config.toml
n_layer = 11
d_model = 192
n_head = 3
n_kv_head = 3
head_dim = 64
d_mlp = 768
vocab_size = 528
activation = "gelu"
norm = "layernorm"
norm_place = "pre"
norm_eps = 1e-05
positions = "learned"
qk_norm = false
attn_scale = 0.125
bias = "all"
tie_embeddings = true
parallel_block = false
init = "uniform"
init_std_qkv = 0.0356
init_std_o = 0.0076
init_std_up = 0.0356
init_std_down = 0.0038
optimizer = "muon_variant"
lr = 0.00815
lr_mult_qkv = 0.4
lr_mult_o = 4.0
lr_mult_down = 2.0
beta1 = 0.95
lr_head = 0.00993
grad_clip = 2.0
warmup_steps = 200
schedule = "wsd"
decay_fraction = 0.559
decay_shape = "linear"
final_lr_fraction = 0.0
batch_tokens = 65536
seq_len = 1024
doc_mask = false
train_tokens = 312900000
steps = 4775
dataset = "wikipedia_en"
MLP neurons of a small language model. Each row is named by its layer, matrix (up: input weights) and neuron, and shows model dimensions 64-159. Each number is 128 + 24 x the weight over its row's rms, rounded and kept within 0 to 255.
Before each neuron's rows, "fires after" lists the tokens most often just before its 100 highest values on Wikipedia text that the model never trained on.

fires after: " |", "an", "0", " N", "5", "e"
L8.up642 [181 129 103 115 145  93 102 124 155 109 141 190 105 110 127 116 120 106  91 149 139 145 121 105 109 155 114 123 142 106  77 111 110 126 141 133 115 118 118 125 140 106 131 113  75  85 136 145 150 143 152 129 122 124 116 106 133 120 117 129 136 102  99 151 133 131 146  94 149 149 126 146 102 117 135 176 104 110 123 127 142 104 150 179 136  93 124 122 100 130 141 110 116  85 113 138]

fires after: "ou", " N", " ", " n", "W", " W"
L2.up79 [160 108 110 154 134 155  87 103 117  98 132 138 124  80 124 118 100 118 115 142 156 133 123 140 112 126 132 165  94 139 125 128  80 101 133 147 116 114 126 104 123 148 113 126 194 149 129 170 119 128 143 162 134 143 113 106 110 128 134  88 120 166 130 132 119 155  72 138 102 105 144 140 131  81 158 135 134 187 148 133 102 105  84 149 176 142 159 141 133 130 160  78 117 120 126 101]

fires after: "en", "n", " (", " an", "an"
L7.up737 [130 171 102 160 147 152 121 162 141 122 114 132 166  92 160 123 142 133 104 117 115 101 149 122 106 152 181 106 146  81 125 164 116 121 107 104 138 118 112 136 143 123 151 149 115 127 134 149 132 128 117 148 128 140 142 105 146  93 156 114 131 137 140 153 122  72 178 174 117 113  66 130 101 131 140 133 135 142 164 158 101 122 166 138 130 149 118 176 126 144  74 120  62 126  69 134]

fires after: " M", " m", "al", "p", " pl", " R"
L3.up261 [116 179 131 126 141 166 110 117 136 135 138 158 144  99 125 117 120 113 157 113 142 139 126  91 113  74 121  80 144  97 141 170 141 147 145  93 112 142 139 159 170 122 131 141  93 160 122 136 104  73 105 132 127  95 137 144 147 138 117 114 118 158 130 129 115 103 145  98 108 100 127 146 162  98  66 139 129 162  71 162 141 135 105 146 162 142 133 111 105 128 143 120 100 149 156 133]

fires after: "ed", "i", " E", " was", ",", " a"
L2.up223 [173 131 171 147  99 150 177 143 117 118 138 159 131 147 154 193 134 143 116  82 152 117 135 111 143 143 118 121 148 121 123 111 173 121 136 153 123 132 133 153 131 111 128 105 134 147 133 192 109  99 106 143 141 115 128 120 126 124 159 125 108 107  86 123 117 179 142 121  71  96 104 126 113 121 141 105  85 144 135 151 158 116 133  94 118 133 126 136 110 143 123 117 127 143 139 133]

fires after: "e", "h", "re", "o", " le"
L7.up370 [119 145 155 115 100 119 150 129 103 159 177 126 113 161 114 130 120 135 127 205 121 132 135 117 118 149 126 128 123 174 152  99 107 104 124 127 149 114 153 116  76 163 156 139 130 173  96 140 163 138 132 112 113  81 122 146 119 127 142 134  57 145 142 143 130 176 167 151 138 123 116 119 145 153 120 178 156 157 107 143 100 145 133 172 124 104 122 154 135 132 126 102 130 109 103 119]

fires after: ",", "if", "n", " was", "|---|---", " in"
L7.up701 [115 134 149  87 135 133 130 124 133 148 151  75 112 155 111 124 107  93 138 131 129 153 127 127 139 145 144 135 110 104 186 124 165 150 153 180  92 120  86 161 153 115 122 109 146 127  80 155 151 134 111 140 101 127 142 125 137 180 139 129 130 134  94 134 108 134 112 140 140 123 148 180 161 112 178 102 111 134  91 150  81 154  87 133  88 138  88 138 114 135 125 100 129 132 137 112]

fires after: "e", "an", "a", "t", "on"
L7.up339 [153 106 150 120 129 105 123 110 114 116 149 153  95  93 125 150 105 109 142 156 106 162 114 139 121 120  84 121 141 155 126 141 145  93  81 118 147 143 147 158 137 175 140 133 131 155  90 152 151 140 166 123 118 122 146 123 133 101  97  95 143 137 131 129 115 146 146 122 116 107 153 136  77  90 156 144 149 149 142 137 122 119 162 131 100  92  96 179 150  95 156 103 116 115 102 152]

fires after: "w", "h", "l", "oun", "o", "ar"
L7.up670 [111 122 123 115 124 154 167 110 113 142 146 158 125 155 151 138 190 136  85 109 126 126 129 151 116 146 107 137 110 140 162 122  97 145 161  99  76 140 124 118 143 151 134 111 117 145 117 135 150 115  92 135 127 116 119 124 134 116 116 109 172 172 174 117 115 129 145 132 153 123 124 106 136 136 108 142 116 125 147 146  81 159 100 131 119 152 117  98 160 163  81 136 137 149 102 115]

fires after: "o", "i", "is", "v", "el"
L3.up611 [155 128 114 135 150 126 107 158 173 109 146 145 139 131 111  92  94 103  84 163 115 150 118 135 138 116  83 133  92 108 159 138  87  85 131 113 126 145 147 123  74 114 137 122 127 106  91  89 123  67 143 130 157 116 157 114 134 145 104 137 109 138 140 161 156 164 144  82 130 125  92 147 157 122 133 129 176 101 129 128 184 117 110 131 122 113 146 131 137 152 140 149 150 150 114 134]

fires after: "re", " g", "ce", "o", " m", "v"
L3.up411 [117 154 126  88 122 133 121 121 116 108 118  89 124 158 133  74 110  84  99 165 123 125 166 139 129 135 112 166 125 144 153 147  95 107 136 139 130 151 133 122  90 166 131 158 134 135  98 166  96 110 140  95 156 111 142  92 125 127 119 145 118 160  92 154 139 145 152 129 166 112 100 143 137 137  92 159 119 115 140 133 155 146 128 178 136 117 139  96 150 125 121  70 160 112 132 102]

fires after: "ou", "r", "il", "se", "w", "oun"
L3.up92 [ 95 152 189 107 111 148 162 117  91  82 141 161 153 152 117 130 157 133 112 116 151 130 129 163 152 122 105 104 126 122 142 161 163 170  95 118 134 132  60 120 136 140 133 103 153 144 138 148 172 143 140 162 125 138 126 135  99 120  91 138 109 146 159 161 155 139 128  68 117 139 147 125 144  98 107 143  95 135  55 148  87 140 139 122 128 148  97 147 121 151  83 174 161 124 126 157]

fires after: " H", "o", "a", " the", " G"
L2.up629 [165 119 108  73 165  94 120 143 114 170 155 144  93 142 131 129 140 122 155 142 156 119 129 131 131 154 129 132 116 132 134 122 127 100 133 104 131 121 140 133 105 135 134 130 137 102 122  77 125  98 139 143  92 123  92 139 136 113 136 122 131 113 144 113  84 181 171 150 165 119 137 123  99 131  99 128 111 161 159  96 113 123 156 163 114 112  86  96 103 127 139 126 131 100 141 119]

fires after: " s", " c", " sp", " g", " m", " S"
L3.up47 [102 161 133 101  88 137 128 140 128  95 129 104 128  84 100 147  99 144 120 157 118 125 121 165 141 168 150 121 145 151 126  93 141 109 105  81 121 113 157 134  95 147 108  59 101 122 123 177  70 176 119 138 151 115  93 113 142 130 136 170 147 114 119 190  92 124 102 134 121 118 114  78 137 125 131 121  83 101 158 133 136 118 137 158  77 134 162 172 132 146 133 163 100 117 146 148]

fires after: "er", "r", "en", " an", "em", "n"
L7.up744 [157 129 120 123  96 146 140 110 107 126  92 133 144  98 120 137 126 124 116 133 146 105 145 142  91 138 137 142 113 134 138 153 158 104 121 107 105 118 101 129 119 118 114 130  94 133  99 189 130 121 110 103 158 124 135 105 105  98 143 135 102 152 144 130 113 109 153  87 154 114  92 154 113 127 166 145 146 114 146 111 126 143 175 136 206 159 152 147 148 116 162 143  94 108 141 142]

fires after: "i", "o", "a", "he", "ap", "ou"
L7.up317 [152 162  89  47 126 133  93 142 126 157  81 134  99 140 138  86 132 127 145 145 144 137 140 104 104 131 153 129 135 127 140 109 110 163 145 110 103 145 131 134 133 112  99 124  77 146 145  82 119 138 143 133  64 141 122 162 154 138 131 136  91 127 144 112 103 118 125 137  88 102 132 100 134 169  94 136 115 113 137 145 133 111 160 135 104 122 131  73 151 146 123 142 141 129 158 127]

fires after: "a", " A", "e", "t", " a", "el"
L7.up411 [155 162 145 129 127 113 100 127 123 156 151 117 149 129 156 155 127 118 101 124  88 143 148 125  86 136  94 108 137 121 168 145 126 138 148 142 111 106 190 144 187 171  94 130 131 134 141 136 150  99 132 122  98  91 126 140 130 161  86 118 109 134 124 168 146 161 161  89 100 168 108  74  85 106 146 115 171 125 102 107 154 127 120 144  86 101 124 162 137  97 133 105 110 150 156 123]

fires after: " s", " S", "up", "k", "S"
L8.up418 [118 121 119 121 137 129 116 140 113 151 127 153 134 148  50 160  63 172 101 150 117 156 122 102  94 161 156 118 122 142 140 144 160 134  71 129 124  87 144 121 124 138 131  86 118 162 144 141 136 123 149 122 160 125 137 123 110 130 114 181 144 143 146 142 122 136 113 152 129 115 130 134 162 145 126  50 105  84  97 171 139 138 107 145 103  97 173  98 121 173 134 125  93  90 126 106]

fires after: "ol", "o", "e", "el", " le", "l"
L7.up280 [133 164 147 120  96 131 103 120 123 131  88 138 120 131 139 130 115  92 163 116 137 129 161 156 164 143 143 117 132 116 151 106  96 125 144 130 120 119 101 115  74 106 117  98  77  94 136 149 113 152 103 143 139 105  96 132 111 152  74 117 120 135 147 123 141 121 153 116 150 112  86 126 126 120 147 128 149 145 151 166 142 120 137 170 146 147 160 125 178 139 108 149 109 126 144 150]

fires after: " in", " at", " v", " p", "ember", "t"
L3.up766 [162 132 137 157 105 150 133  87 133 135 103 154 144 123 121 116 166 126 127 158 127 117 167 141 140 130  80 126 125 129 137 121 136 135 107 144 137 113 173 102 131 118 125 135 114 135  95 100 167 126 133 157  97 134 145 114 114 112 121 153 104 177 125 130 125 153 117 166  71 148 168 140 139 123 116 138 149 153 167 115 120 119 144 167  76 183 121 105 134 142 127 145 112 149 121 150]

fires after: "|", " |", "5"
L7.up369 [133 122 131 128 141  97 128 134 151 164 152 163 153 129  90 118  90 118 161 154 142 165 145 139 124 120 110 117  95 126 101 183  96 102 141 115 133 160 106 116 108 114 115 112 129 123 120 113 166 152 152 137 100 165 135 104 169  92 151  90  84 112 120 160 116 108 149 105 142 114 111  97 109 139 166 136 101 160 116 116 135 135  97 161 139 127 132 125 106 116 171 103 159 104  98 152]

fires after: "ot", "t", "at", " a", "ew"
L7.up13 [148 132 153 148 101 127 117 148 128 154 154 138 128 114 150 134 105  94 118 149 169 117 121 151 153 100 116 124 130  98 124 145 149 137 104 149 126 130 143 162 129 118 111 140 148 179 135 129 130  71 163 143 120  76 159 121 119 161 129 145  92 131 137 168 136 123 116 100 115 131 119 110  89 145 141 127 146 149 131 140 104 172 103  84 110 147 101 100  58 109 129 144  68 118 172 121]

fires after: " ", " was", " be", " to", " d", ","
L2.up19 [ 97 114 177 125 120 142 131 127 137 114 108 152 146 141 134 133 146 147 123 114 157 157 102 147 177 133  89 102 107 184 171 133 168 103 158 128  85 113 137 151 145 101 124 134 158 109 148 155 135  93 127 175 112 119 172  86 106 108 162 156 102 142 109 154 124  93 120 125 120 147 104 161  88 134  93 122 120 130 113 116 175 102 129 129 120 120 166 100  97 116  89 122  68 118 117 145]

fires after: "if", "e", "i", "og", "o", "at"
L7.up704 [156 163 142 147 130 157 133 128 126 111 145 118 136 130 154  69 104  81 178 151 126 107  86 117 104 142 129 130 161 115 148 116 106 154 175 139 137 154  85 142 156 146 161  80  98 133 142 129 137 145 126 140 116  76  94 131 107 149 127 116 146 102 130 143 155 160 125 120 130 154 146  97 117 139 138 120 110 133 118 152 144 111 144 150 147 111 103 120 147 143  81 149 158 109 125  87]

fires after: "er", "ic", " an", " I", "-", "b"
L8.up181 [159 150 148 129  99 143 100 117 123  81 159 173 130 127 130 142 125 113 150 117 184 130 131  99 139 101 154 131 123 172 130 137 125 108 134 108 108  65  87 157 152 116 136 102  72 121 110 105 134 107 139 141 128 103 147 124 131  82  99 126  98 117 162  92 119 148 136 135 152  81 134 132 104 129 137 114 123 122 127  74 127 120 111 139 183 154 133 156 137 114 143 122  97 143 106 125]

fires after: "r", "i", " J", "u", " M", "p"
L3.up12 [ 59 126 122 112 135 145 122 130 171 111 119 130 133 114 123 144 152  97 176 129 119 163 129 126 109 130 109 129 143  82 164 130 127 137 120 134 159 114  71 126 143 134 123 120 110 158 109  70 183 106 136 128 130 153 107 135  80 163 131 134 130 150 149 118 112 148 125 123 101 120 126 140 112 110  83 140 154 114 109 108 140 143  90 140 156  79 149 140 120 175 154 127  88  88 179 101]

fires after: "ist", "ct", "e", "p", "t", "er"
L7.up145 [153 167 148 178 160 143 101 112 100 145 138 104 134 120 132 136 115  99 143 117 113 137 138 166 114 165 110  94 134  98 172 144 135 122 140 172 140  84 152 134 132 137 131 151 156 148  92 193 114 126  98 159  97  98 156 151 169 102 136 165 131 162 134 133 112 107 118 101 140 182 148 138 104 123 146 122 107 160 130  99 136 152 163 176 148 102 121 124 150 150 156 139 148 117 104  97]

fires after: " n", " v", " in", " N", "i"
L3.up314 [148 119 111 138 117 165  90  94 119 110  85  82 113 131 117  74 151 150 103 118 136 171 120 157 147  91  95 121 182 143 103 146 105 117  98 132 107  93 162 135 160 187 140 154 151 163 130 106 144 128 119 160 114 111 125  96 122 114 164 121 153 147 141 163 151 130  91 128 153  97 152 147 116 121  88 137 110 130 155 142 147 133 123 169 115 129 127 117 150 133 184 107 126 172  85  98]